config = dict(
    num_hidden_layers=16,
    hidden_size=384,
    num_attention_heads=6,
    num_key_value_heads=6,
    head_dim=64,
    intermediate_size=1536,
    vocab_size=18002,
    hidden_act='tanh_gelu',
    norm='layernorm',
    norm_place='pre',
    norm_eps=1e-05,
    positions='learned',
    qk_norm=False,
    attn_scale=0.125,
    bias='all',
    tie_word_embeddings=True,
    parallel_block=False,
    init='normal',
    init_std_qkv=0.0256,
    init_std_o=0.00453,
    init_std_up=0.0256,
    init_std_down=0.00453,
    init_out_by_depth=True,
    optimizer='adam_atan2',
    learning_rate=0.000921,
    beta1=0.9,
    beta2=0.98,
    weight_decay=0.08,
    lr_head=0.00609,
    warmup_steps=208,
    schedule='wsd',
    decay_fraction=0.627,
    decay_shape='linear',
    final_lr_fraction=0.05,
    batch_tokens=[32768, 65536, 131072],
    max_seq_len=1024,
    doc_mask=True,
    train_tokens=614400000,
    max_steps=9840,
    dataset='wikipedia_en',
)
MLP neurons of a small language model. Each row is named by its layer, matrix (up: input weights) and neuron, and shows model dimensions 0-127. Each number is 500 + 25 x the weight over its row's rms, rounded and kept within 0 to 999. Numbers have three digits each.
A block is one neuron, or neurons of one layer that tend to fire together. After each block is what it responds to, as a language model described it from the Wikipedia text at the highest values.

L11.up307:489498515546513520460451451477477469465492501450519446509493528492510495501467508499565549492510472485511474520487474504520483522500485492523513478489523517488487494516497515522451499495501514471468516498534514488466505494515532464478488539520498485518495492532494533492528513480540525466471493554497481495499542498516549497503503477545487480540492501512540508504485506536535510509463
Responds to: Before date expressions. Prepositions and punctuation (in, on, opening parenthesis) right before an expected date or year in biographical/event text, e.g. born in Detroit in, released on, Steel (born.

L11.up292:490502505490484492502497481510549497536449492516523461479480503496502468518522523520501479493508478509509493482465481485515475475518495536481524486493482481488540496500530501542529502544491463501486496491463532488497536458529492519519502486488483468550499473501483504505484511518533544501499509518511545525388489496491478532529483508503439533531458498468521481494490524538500489497517
Responds to: Predicate role or category start. Opens the role or category noun phrase after "as" or a copular verb, mostly determiners like the, a, their, as in "used as the main", "worked as a consultant".

L11.up1524:506475535486510507537511496496510499520547540519531490461505454527521488487536468539523475510497485486515478521507495468496536505499520491475484487481552503478485534488492507462516478460504526514501545495458486488512469504559501482489511489508490492494526485520489450514480456436437509530520539498470521509512509486500494502498497487512486536495481541490550487487473462493517518526509
Responds to: Statistics table cells. Cell separators, digits and parentheses inside statistics tables and results lists, such as | between vote counts, 29.2, or (pen.).

L10.up236:502454518471540502490469481493533530497519536479525517550483470519495503507528491541518444498514504483547530482478515524495484522477530461486513498531550528457490504498470488508534497504522529525471556475478442510519466543526524517516451529513471512492521511487496479505494544481485502499501507465479533496556469500482485542502505468473495471556506513499492525504498545501518506486513
L10.up491:531490497487476476535474515514511530493535480507546477458506494525545458505518489529523468504478533471530508542470514504467491520485527478467521497472495511449490481507462497535448490490499495520504539506455520505495535523526522499471500494493514519509489495474490481518510543459526518473494472518464505522533522490495509497539504495466491486514471487509492470515494465466498538523495
L10.up531:460469566461507522512513481499480514514467522511481481489535513508506486533533478513508465504490455469526489469475493463509494488508496514488461512486501503526517499473469504484513471486519465511520521530471526498521448460510514503472523476543506523498519507485492481516513482483451533491504492543515462462525539474436492468486482470528499486473491526490476503539480515504474526536502
L10.up540:522514499513503493490508494508478490531482514494500502504462491485517508519518471521530491480511497487550487523457475487493474562487522493506532516456508545487470486517483449469466504497496504507466500510485483522481452502569521435499495518501486512538450496506471469521490500515461532505549529487502514509472520510492509512509514476502517508494508526540510498419482462467482521529503
L10.up590:509502518492521514482473543505516536509473513501520489432498489463480481486514555502481483553463525493505500435458473526520491501511509476487517481459513561488522502487476478487535487497469548535514486487515464496501534537533483499531471525451511507528503503494493534504544536508483515510545511499475509465534510486480488514499479511500517477522484491479477498497483483520479458501498
L10.up944:459478488550495525494479465505498496533438494505523518486527517555509491464511455514508470520502498452493499516430500498503478494491560501508512499476537532482499490532480481508468451496536482556534514546508486483463498517516508488500507447476490498503490482501490513518490508467503547498517501500502530538520483483464531508486473511469488499538533505529496531546496524465500512526483
L10.up1031:477468496488533478470443513496440541534499472520515487503520485508517520500497474550521500519466508477475509524483508515470484506437465476477490462460535530472524504511507494512489453495454516539527512498482466521502515482480479478518540445473517479536467503473486472551510500499526558476481497524496519514513476538482515529530505500494528449545474517473484505479488500493513530493517
L10.up1285:500510494515539517478467487513546496496503499504540509481518477481531479479525514485496492504502541485504508506480478528560504484491502489495520480465497530484515517521464527508477478528506484551543498471484496495494525529476478462523513486473465481557490506485497478527512489479538503467489516470513522497465499489485525546491495475485518462529517493487471498493501504503523464522520
Responds to: Leading digit of numbers. The first digit or piece of a number or table cell value, often in wiki tables or statistics, e.g. 8 in 8.3%, 16 in 16.28, 4 in 4:03.33.

L10.up46:473506513532498443504496512523512525517468460490499531462506509503499510507520477466464494470483532518470481478473506495516446539473501499503485522512502535528512494509463527495499533529492498465472512504501449487504487515497494496542508487482522549523559509505477504479503513494455539467461508498483529516544491507484497509529471526481445477498450494462495528483480499522512467454522
L10.up256:476482516482511486523465492507533507467538501481468476470471514496514490556437521485490501503471486551502468450479521491498464475507517523504451474527496501516474499533457479500540483484515517507543503479502513444528490449460503506453528493514511532524496488501484487490535468513487471516491501470514491503496480492501509516522521464503497496466455487502518540528483498494544516466481
L10.up304:492561483501516525495478466515503486474552486449521504539474500509508489547496502501500479499494500544482512459486511492499463518496501481479536499472508498554486513518468488518487485515490517545516510545498480472498516481508480532489489478516533543541452512499497496468499458521515479536476501466465492539530470535504497509493487474414481473525463526471478526516455511513543445474468
L10.up425:508494492485502462485491485474497495474534526455483475485480460464504510508462484495500536538486463511488549511503511467514509498474468449511502487508484493495472502497503466521464466479502495499511500515538507446541526502469479470497557457510508448501435493489486496562505516518494528505468507498502456522490480563523461529533511513506486492514463523449496498490515528531516455480478
L10.up532:515475479506495430539490509493504510524548513506556480521481510503468476516469474504475504556488532461507516481481506495528532485506524492493478511503474529543511504511506495497496463501517502510483498506466485498486478507495488491489510472512528511512527478481497468483457515480489493466576515473496484521489495487505494493536510510485476512511450536466508513486464537514499516475445
L10.up672:514520529543513479495538490482462485469486502483508483529489530450513466507478504502514507539543500459523496510470489475470502498502497499528511478518493491503480490519441526511520493565480466530506498511562484508530473486523490498486490455531540511493503480473486509522482540522442520509461506505517440517469481481510490507530488468484458501451473458528486520479458487513486465501493
L10.up778:499533482489516526470503482524495482471548465491528497509494464483514491504497469498512440464536502500500441491499531503539483557453478473490495493480466461498498499485490481509458490558518524525491544477563490483473502480524505456512521492499480504497485485488481545506513500501482510503463535472463532524522471544464447523514471483460474475516474512503535537507512521505539481491451
L10.up1520:486510492507492440493515471503496520467515477439525488504460501528518452552475501493512474527523472541517500470468495480525492495446480510510518537493483524532485479500454514479488462553530473513538472482550499480508486515476467483535512486530507547524481504472469467502487551549417491503480534462503484512492465512520473490508470521480469506492431524512490530483440530549485472444487
Responds to: Mid-name fragments in lists. Word pieces and internal punctuation partway through rare names, acronyms or codes, mostly in lists and tables: Grec|o, B.Sc|.|PA, Futurumshop.nl|–|Zannata.

L3.up22:543521508552493494524518472508489514500513490501503504466499490511499517517529513529496486537560482464493492504479560472500516528503479475511500535487497509466472495519506516430474509481516515453536479499489452500547543490471462494455586505508446483482492490493496490500503478493504534497514516558510562480484501482480505523487484498447463480484495486493548518542480506490531485511480
L3.up175:509515542482530515527508517432475547507462493485519483488535463492508510535476520545489483510514488458470532516498535486500487476498490494483483502496503506493446468498484477532482451537512454504540514508538536465495547486504489471461503534517497495525503494471487515508517498491504482487469499527493524535506554470506446466513485505483466450484461527532474517544496529490492504530513
L3.up215:528550531533513487501539553430547520483518483500493505511507505480494499463480506539502510492529505508478482533506550506505505509470487506489533489468466476497516502524486476476483470506526523471492501530490492512538498512492500519499513470515470476522559460444481461503526492459500499484523479493497571484498528496507449516490496464452493474498508502464525515496505502508474483510464
L3.up243:535577527500490459516524460504513504504506502482503499500546471498513485514428528496506488500524494509515501527520543504503521460503470472467462510495510550469497516522477524445533487506494505537535501505523512484500538495493498470468524516481477483453541425502478534501538477448455504494535501497499541530533481518509497513504533500509477445465484498520517513519518509482502471474484
L3.up304:540534512517501479509493498485497470488526531504480486483508471518525517512480504494474489505540515433535503457502550490505506509505484497529494480529493530506469493494471486468460492496527481492517515513513496459544544476503484486473545565516489499495499496508492496513531528457496506478515509537520543487468496541506487493511509509492471485480468471478538503522500482492552456470525
L3.up703:485532545507477482529548527440473537482491520530516519488497493517505494531478512501477506491531512476504495439517533497503524498513480495499499483481520482481466495479519455482527508519525452517534464507512541470494487508509467508491538497532517501535514468502474516519512490485463509486496532478481491507481522507534468446492483498409494490542447532477515513490489506520493535505539
L3.up973:544468519498497485516507522457458502458525473502544483529462492484515503515512539511483483478488503483512477514461509482448498467437497470481533509517504520491474501516481507495513502494522510519487526474528515534497524474490517469458484511507485515542471504520490483542520497466520505497498512533493552495527512557527496499507451515487475484464482463529520504491494478493518519485493
L3.up1095:510536520492521503514540557475498553469505462486513491506524518467513493500522528541484491504528534468488486503496512467505500484469512497488510501543507526467463501501459454497509476483523491509481544532479500526501449522505512473507482505499495465512523480462479472517513533455471509479505475481518548513524501539507456493481482468506526491487506477486486472503542528484516489489519
Responds to: Infobox fields and name continuations. Line-initial tokens in infobox lists and tables (table-row pipes, dashes, field names like Postal, Crystal), plus mid-name words such as Association, Institute, States.

L3.up4:507510525500496509483522517510479568508507484468528482457538503510512538537525536513502531504512497469519534487493465519501496538500468501519457497513487512502498498466515504487519480550507490485539535503507471442522473497489480495501508488498525482497477499525476556493498503460522485486523475517513498490542470487499510512486478518510556466542470452477486494547530484488505488489543
L3.up11:513488481520538511454447527513475525472498513437499464479527473513519508494505509494538466516500519497553529443494499522473511513496513481537509527547512499455540518497489482527552515494489497504540543474514463466525509489502514515489528518499509499495484487519491468497508581526504472483470451501481508477511492521453504535493533510483523496538466525490492507500485490505495512539518
L3.up637:526510544476523486505490494462487505465509529522474481474534533526485475474460507536484499520521469497533537498465472490504506542511470533515485480513484478478459504517482478451546519507501490502535514500489473508523528462519482453459539471503460527478498502510483514501491487502533488479482524483498536524547523511459530528492493450528512506539469542496512529485517491513474492515469
L3.up788:502487475526505498508463489532507464512485522458492464470512502489513464440491480496483469514465496505510556469529479482462464578532512505523500463518456470481503503488483506560497455519500499508539518486505449463474535504484555453544545498486522498534475490498479498489517528513479530504483493524494518490508497482487504504525516475523472476494518478522553489514468506534514530512523
L3.up1199:487531535481522493419436524524462532467488523497470465469532490522513501468515546495464483495487492477523507483491476508481479563508495473493492452498516515474517493505449509481557493517469487504522496503513496485471518493493478456494533505487510475549478505527505523523538508494513503499458510517517511512520504530493509501502532504497527504500500537489500509503496506538513494549512
L3.up1344:525510520514467505469468531488495502509482491535501466451507506507527494497494471488478473500488474495518533463494493525500487527507522537466463506515470491493525499531453494485467501461496452490522547491487515509502553510526494485475517523465523509509443503513484485514515506494493550498523487536499474518506504539505516484526468502519528496497517472509480517493477463455491516523502
L3.up1347:487550544545531495509494500512519512500472497504474487510536462497456487472476509492553481499510524479509505497495566493491487549532486481496499459488504516478486487514452469455480507525529522480511494503507499444489505482494485482501527538488459463515532479495473507472531498440491514486498487505508564501498496495503462499504517493514464460507470514501522494525514550484532502508489
L3.up1503:496512506501514480513512504512516485462447501527475487473515503508512446477499495503494468487493476475533523495492524460483498522515489453461445498463488499472491500521485442475461436479502512529549500526498509470484532533510527455486510531503511515528459498534494514524521476481481519484478472506503521555528474496494466492490456496504520498437514454494511516499498479452504486517476
Responds to: Ordinal ranking words. Ordinal words marking round, place or rank in sports and election text, e.g. third qualifying, sixth place, 26th; also table separators and list dashes.

L10.up217:492526471522529489530502523461487481511448538494489477507491518471528463498488503491482472501489509487476514452479496474480465500523508516493555459459482497477540505494471510524490445517511503548472504558498569522509498513505510521512502468466505499520450493509468519505505487496524519516542521482507498531509467493517514483535491473473524501501491482538517542559503512533473507522523
L10.up246:424484489523516474468498487457456515473521473481485482502466507460474473473514531538541488513521511497480504464504507493473514524476534500491514490482484460502503498513448471505514456521507508523519487462510508530485480506492505528502443451520508484547526475500478515489541523473517503485501475544497513498522507480515509517505521480469470510500494482520521502517508467513500520520501
L10.up428:425501531476524479498484485491498548501489487504498479527526532529526462526486450516481544512511538478471510504526509506477502486516478431556498485506536503468507492495469508516486493502468504530537498491529540500451472497480501514450448532477462475491496463520480559496524512480480498504478521550522520534536568491537487496518525515500494502518500487485523508517523511516524477495521
L10.up462:480487527525499517466471490495512521546463513446493492490536488484532499450500505519513509511498467492527516479495508466490478489516474451541541515510513493503535488523471535533506496483530506510535521489539455539506463522540492487463479506478512486478470464493472486486517480512474498481517464506477504499507530510506500523559493516512447495486504507485529470478520506483509509541450
L10.up648:500471510505539509455497469478485484450503520453570496493513528488512499486501523498493501499524489468497509478454530510520528504526491474495514465451495495506520496472480517498501529499535448539531490482542500517488510557493499528475462502506479474483531438512475539515494499418500517464484526445498479496539505530509547537487488482497460482495514529484528504538526577521529481473475
L10.up1080:503474518479507512510457466491500506539466563444530524487481490492493451470544516506482489492503485507507500516531493479497479509466528529492500492467509539475523493475459504520510479440518497481512469507495464537484516505524522467542466542492505464505469443497458483465480496483505539476535527517521474487508589523492537499525561502507474501482478482515516483502524534512538461535533
L10.up1131:537503505512487509476486508449503509502513434438493495495494476483508441511451507539508461497531511463529500474477535496514500513490543475515495525405487487517491507515523509539514473496494484501467493509462505507479500513491516471471527508493513495553501473508462514472538505523531476511508532459507421500497499523455528506493477476493526465529490506534504492503517500515499560525514
L10.up1146:495504462481515505488461507468476503513505518508462454507514488474538484508487533516525453526498475482521563481478470524515495504513554426492480495506483524519470509470519497509510502477519496499532510496515514517487506489507473498538480495509498495508485462493484506497500492524494485511513487511484487460485495492546510525512452528496543472498453510526540490519488454506505495564523
Responds to: Token right before a date. Words right before an upcoming date or year, such as in (1994), on, from, since, month names (September 6), and commas in birth dates.

L3.up448:479492487474564491487473474512478491453447482521512479483503512487503483486477480522489494490498481521522508535458495488468488487508524463508525514516514474477506504492507448501557519516509504478525489547510493546489479568468530489515523490505512511540493499494495531467493495494522496488514522484495514541521535478495504504504480496522500497494480515490497564532536519522505486474531
L3.up515:468492472499477492487515503492534520487478504520537487491505496521510497502474513503556492523483481501501471500503541487494458492528532489493500486495512512518496485528515447478518545456506523497519477527495541507504499503497491502460528510479495525534528496475497512559473479486519484477490492501488500528509508483485504483524486466504557527508469529485520505507476547470530466518477
L3.up672:473499485518521522500478481479555470454492499494456493483496553479485506471522506530513524497514466521470522455505495564494481546544542495498514493505499471516483489504501491488517501476493507464508500457520518457536518495477483506523537483475479471505523511455492498476504501476480464498499537552505501469523541532477492506544511428493511496524520525473488511526494512477510488511465
L3.up754:478485535508507485527474518517446470474491566509489432490505488488530538511497486473513508488498475480506451525449480539434476505535497482502513500491511519493486513511450458492556510507474477535532497507491483489475514486511495491541511544534528436540484510488498572458455551456505492504507546518477535541515513499478516506535514505473513487498514510507514550487513505551514491458466
L3.up1229:467498544501522517440436506514532482456508512470459485509490515494504496500458524538484501510525500484474463452510502494484474509504544474501486459519536483464470482520480452495480494469482503486483505460498506475558473495506493503507493480492470515560547481446485498532460492496464507488471500561516543490506541464471485505498483486474504519506503510427564545486470487481506492531481
L3.up1357:469478516462504479512476475482491568479455520514464460436488525523501530493493486507539525489520446509496477506499518543485457488527481474518516516485531492508509496508509480474514545490495475524521493500519461467530486479489488499530533501480533531487501502469490563482462504470517468489493519498503497489576528490504506489522480485500521516530482511499488537509537537520495493451459
L3.up1431:498503558534501508480465489509529497462479519554487477480488515504476460508499516525489491476494466516510456540494493508474478485500490480482544484476531524485509482530481493474527528447475511517486493494489494478511542507509459497517489467505478515541522489499494502508493490495509532481508509524501527485505531504451506484548514488462530531491498486489543527499486483457489472454512
L3.up1514:491508489516507497493486528521525574472429501494463493514450470492466486501488508519497514482499486514477547494495514522484444531486534463473525518488509484501425497517508469511541495492532486499485488490496506480485445519460536506558534480509478514538493503491485489537490528496521478497474535541482502484532546461489486516516465493494493523510497485454520550496464505513506508466524
Responds to: Mid-word "se" fragments. Short word-piece fragments inside oddly split words, above all "se" (seamen, unseated, Primrose, Seamus), plus name pieces like Che, Györ.

L3.up73:503496505542518462507478512480509489491490464479520472478510498466475516462509464508525477483483523497460487528508513485472500568527538508479530480520458478482481496538507475482508480501551468507556481510522435487511487501492555517540513466496483484513508478513488443480473502495464541501479501476466525451501514479497518551515514457461464531517530537490524514511463510496496521485486
L3.up240:518483483516534516492466505489524455486463485486467508514530474490522498448500481512525500458446489500488512522508496521495473537515503475521536454479506545519486501471519511538480484532509494531548479498497484498486497515501520481544509510520516460504501488486476515494510507443535492516480519510474537464529533486495506491476488499539519498479433510523566510524541508544462495466475
L3.up263:503485474472488465504494465483499517543480497472531481490532501501536517490467471509514499477513446517425478522453521472463473527478454522477518493495501490522478505510523495497513575504473498513483484471530502504506461489498525504526553485487517463484479442524484509506535491514546528531486529488462490513483495505478485518495486488492468474508450519450524517530500523531490519473544
L3.up827:562448544518494479488506505497509535503478486516528489512512516528498495498522481532518451481456475507460464510464464510475489517495455496549547478468557508482483510501522538524483514515464493514488504478526488520521487489499519477504523482481492533491507468532488512485522480502501497506457517526452533479520518514518501522503463465553476462535477450484544551498523525534540511459492
L3.up840:500539523529547487523458488467514574502484452501514496505488486483460435529539492550521468489479506514497463542519476494508450521503501446465493458528509517503491493523486531498509475533516483533499466486525484469511508465480513537549505473468477506530505487513476428475502508505506504492466485497502481462512542490504515551515514442483483495501521484481482512479453487500498495483520
L3.up1396:503510525523553460499492488515515503471500475497504483513526504519506469475516453548543452478481459514412544527497461546495480553481503495528497459490542493545429510503499473483488477531506479523520477537554468519505498507496520513499520476495490462499510471513479506475508512462535500505538517483481548536537518485507479518487481504518505503517485496504509540536497506498494516488445
L3.up1493:547517485476477481517509524535520504475518500469445471472482462530525476512518504509541503507512508466506502529502515515526483525518512492442492507517471568500458485494517502498493498512540514502530484539540469486491495519550548492527524485555529522459458486501480534507424517504493493478494496483497495486513486460504485537502471452477473487513492525516487495518450498491513504479489
L3.up1516:514470562495554492475481498502495490488486490474466464503513510523489486475513473576494471504483462501465521561499482531515480513480467506483474473460512500513485479496500507468512519476479490498534486506538503467503491506506511491484486471469497497511544485510489534509530482518521447501503484504477524509522464488514451547515521476500532534548446466459498489493502491479519496502509
Responds to: Biographical birth parentheticals. The word born opening a parenthetical after a person's name in biographies and name lists, e.g. "Jody Wright (born 1981)"; more weakly, year-range dashes and career verbs such as signed, recruited, served.

L10.up340:533507465518475508532501499514498522529483502519509519470572503513481485486511510548537507475488465503489492491485490503539442488492469554494506491449475473476514516510463541475551495524499491495498516497510530525477536489490470519474457505535458483556522418476465485456495534517526521497530534460526507495480541502461499484532460487532485463450478465504532511505513473530498511524525
L10.up490:485546508478509477469483458506478471478464522499491514477439486543523490481525532531491489499501536490508460539519461480533487475495515497517514502514523499540533498498508495484524513544460457531498489512526497523490506462538469497542549492519480531532511457454461535505507495519519529501551491494455488496518544483462535511471497495497479509502496464488487498475487503501491507521549
L10.up686:513534509502503478478497489482462496467524508482490500550423507514483531494445505479519543511506516486486483506501478498528509506527482497509539499476501491527446482504492488480521499559545439460474453472500534524471515446550482499487508523539525513517502474495467536473504482482511491469525505483518500463478523475506501519511508523514486529476504497504495500473464504548525473508496
L10.up706:471515484464491494492473513485500516500502530518438460505510505528489492488464561525489495479467467464463508507519477496527455511501525498504535493492529481525483522526491538516551482513490469526499477519491490492488486495504465519513520471531509498534543463476477483463490529518460496499544488485449505504542457496506513479553483487511483496495519528455542503533511545500497491505513
L10.up771:547514502470529505510438518437554494499461518527472487512512510515518510426481546535475522465493506522476520509482474525523447506524489422504538460484492503445489533518489507539501460556480499474479503465535489494474537531506487476496553568513531508531476486492477556482508507458472515513528545493516475490508506500502496524486505457510459467490490502517519496500537543520507488535514
L10.up978:503483481498489477538513492499516528505540483469533487487497537531496517491458473512504475498458483540495471516501464493493473519494549519473497496491512514531474493538474508492508507501511470514476504480482534536483494499526516493476509481546545524511520456502465508463533490509492464492501514468471489498456452456527476505528481483488428501484498478497583511514517484503551468504518
L10.up1337:521503503508538512466470498512512491525517466515481496499512497522513449476490494533499471506469509486519478500478461495488464531493467501515517506495492503514464459526463505508496489492467474497536454506510465508470502478494472467510532502502525465496490423511464511480500527518508469492487506483474505497467491492494491532513465490544508500467472427498519512512482487526481521509479
L10.up1463:519491472506498522510485504516517508463463484492497504497523506523516478475494515518517525485525463524468473485495529508524460470526508521468500463487513496528507511537492486536546517542479498504520537517476534518478507475494508474464506492483470497512495455431485547515513509498528515513507521493522535503474543502499486490535492504507489500483483446494553501483477467563508461500471
Responds to: Predicate noun-phrase heads. The final token of a noun or adjective completing a phrase after "the/a/an", usually a predicate, awaiting "of", "for" or "in": daughter, member, capital, venue.

L11.up322:498494514514521481487481480476541522485507532500473497495534543486510453484466490490495507504539494478507507490460451480503485505542520508477526465521549502493487511514475479511482509466496515485472491450499472505509464477570496494541492513483500517489518515508506519499502533463493516484556508464515520535508481475550489505510545454462506512539482508481511482481504458533504536476504
Responds to: Ambiguous word-start pieces. Short opening pieces that could stand alone or begin a longer word, like as (asleep, or standalone as), A (Alistair, Aisha), de (deficit, Fin-de-Siècle), pro.

L10.up36:508560467480506487475507494491531454518437471506497481518490477506492500509515531518495503513538496478510506476496515492492485537526471520477531478516482486535487500525493495490513470505548502517471520527504469511519522474528520536547475536470479504507515506443487479504464507489480485480533514506476520481489505474474488531505457486483484498519517523472479525520541507495510491493543
L10.up137:485483478486487471486505496530491495495486536502486485507523509521459506472496524513477512488485471501513492497487454504498479488488473496491533512501496527523537493546452481526504533479479528500510507532452492434472524521529485502504508485550542533510486462505486574530497496503468477477502454518491507485523479513467491483540492480482517491518488542473529514515462526503527482471464
L10.up272:524499475509549516467495478493541486452483480505538502467531524542496493473534530461493482514512527513521519498468494560546481447492496494463577515495485502500452533535514517503494474510483528523562509510493465493497508514498507487511530534493494501518494508464482522495511480512476544505490530471478499503510471534513454521501448398491500489477470466490517520524488464507534505530489
L10.up291:509526553501483484489502465499508474499431496563493490498514519497473469481479525531491498511529460497469476468449434542555498532535530495490528475438513506509511512494522514450530487511549506490477482494532487464532504494537494535556473513501471536479485509499489518459507507506494522521536508525486450486514538515507522516487550467499491464544511529503490515482470548487497472503485
L10.up358:453487504481536483516491465457527521485488452444514515503494558502458456545487475485525506507481540491504515496456495496523518517506499523477483469517483514529498489517500487496481497491494475515478496489527486543506533467521559497526450500545488511474549472504483523532457500468513512473519479493508513502478522469493526493497502473524533492547500498476492509499475482460504509490527
L10.up484:519460554463503480532507525487521543475508513536540487494496507538531480479467471495574507508547539486484460511519458505503500543508483530470491493534506518525514464481486476450488464474520516501506530493516488536506506480524500515513457505491470517478488497503469518539487510503506538503519489533487532510542495482465491495542467484517503522516503540481475502462479488471477504505452
L10.up687:514464509478526502473481517461550518486483493486494496473502535512477511520526497499477484500497517480445516505465498555477478521486479506460475483507472480536541499506513476500540469456484489518495498493506431480540495501481508550549430480515509545472532496459487498499492568509491487477489480541515568448555542517486501540507515460508539481492496513499500515500505475478509503479481
L10.up840:477524505522540497462432484534527504465439516489464497465529511470510487500466519528511499485483465502511508476484519495500500473531516500519535462513500545491507495496501474480491528498544537534484529506502448522452451491533500517499487499486521479486532470477478542514507461482489507488497552475498527508491515513443501534496479510543532481541490519495504506506565482488496500494538
Responds to: Word-initial prefix fragments. First word-piece of a longer word split into pieces, usually a Latin prefix such as de-, re-, ex-, as in de|fault, de|ficit, re|published.

L3.up111:495502506467489465529507526452467509468485498498534504462523481512567511503516504530533480497523513455533479508474535504483458510463476502548468508472500524511492513487468473487463459516498501520527528515493485499518453459552517506492539517508490491500493489502503459501494517492506452511475517503505496516495473498464503508471517480503516473499488512492489475522503457512520500471474
L3.up214:480470480493520522506483447482496512496483464485517491512484520493520503469533505548537488493440560459541532537510509507504523528504506504521505494480468525557530497522520503495486506510516516508502484506495516499506470539499523505534477537515483478501486502524481559502550516544523487471485473501480467460505487480540530526511496468486520492498448469497511481531472501453528536448551
L3.up336:510522502474491514490519505456438531483516466496493459522489475511547514513524531503518519493468506465491503483496537500496500520471470424486539519500547495487463503506516465474493483571503506498511507503567485522510506516490469479501483543479477524545509506504478493521486512511491513488493507520504519500502538496522499494515465480459490494499439523495516498499503483510566475474517
L3.up667:487480476493512504506482490471490495513474515505491446479476498537499518537510497475533468508493503498505477461521510513529486556523522480490547518512523512561492484523512517500483549543540488469480493538523498467501496521498492526505510520497494479499509483516482493537519498520535498465471522497459456487491516488496497494549502473476492507521482522493506500528491515516475486496473
L3.up1016:489471475509490494527505495534479505468522504485482494508503482509496521518489483524522507517484498496531504522503501485488476567562482499512491485485504530526509493492483495482507505518471493467534502517503468484496481490492500477548527499529492482492480482501479555520554540468551451511444482490473507486533489451484505494505539469515533517498451507451516532510491499545605496451452
L3.up1173:449517499541533515452475504476507547488496534531515474516476482494514505504531542527541498496479549490527478537503504518485453547501512506494504472507473496506509495534507506523504519466517533486483511492489505495490493486499545507549516520513475511546422494491479497485574571523481443481482478490474528518496538490511515561511515459475511494510494531498487495452460504476500500488505
L3.up1412:458520488507538496444510488468454460548466531477504512483477462485485528477512501497497482508456552468477522496510542503502514528476525490517492490466459468521523498500508501547468464513510523505495517500524484502528469515493537507536475530532482492526514497526493468510548537548460511497491489506491491483461498501495554550494517481513503478493469499518506469545465490474541488453539
L3.up1473:477538510519514497499518481466485552475472479493494468535472499502533504506509507582563479508460505508487546558477506536517513519468489452503516490461517513523487485516506487494506501555494506524497466512523483465467467490486489506494507514507475487490479455513483472493561519518494475503530468486481497469516511464551495506512482484516522525525432521503521469545457481510514479511489
Responds to: Before dates and places. Words right before an upcoming date, year or place, strongest on born in biography openings; also in, until, months.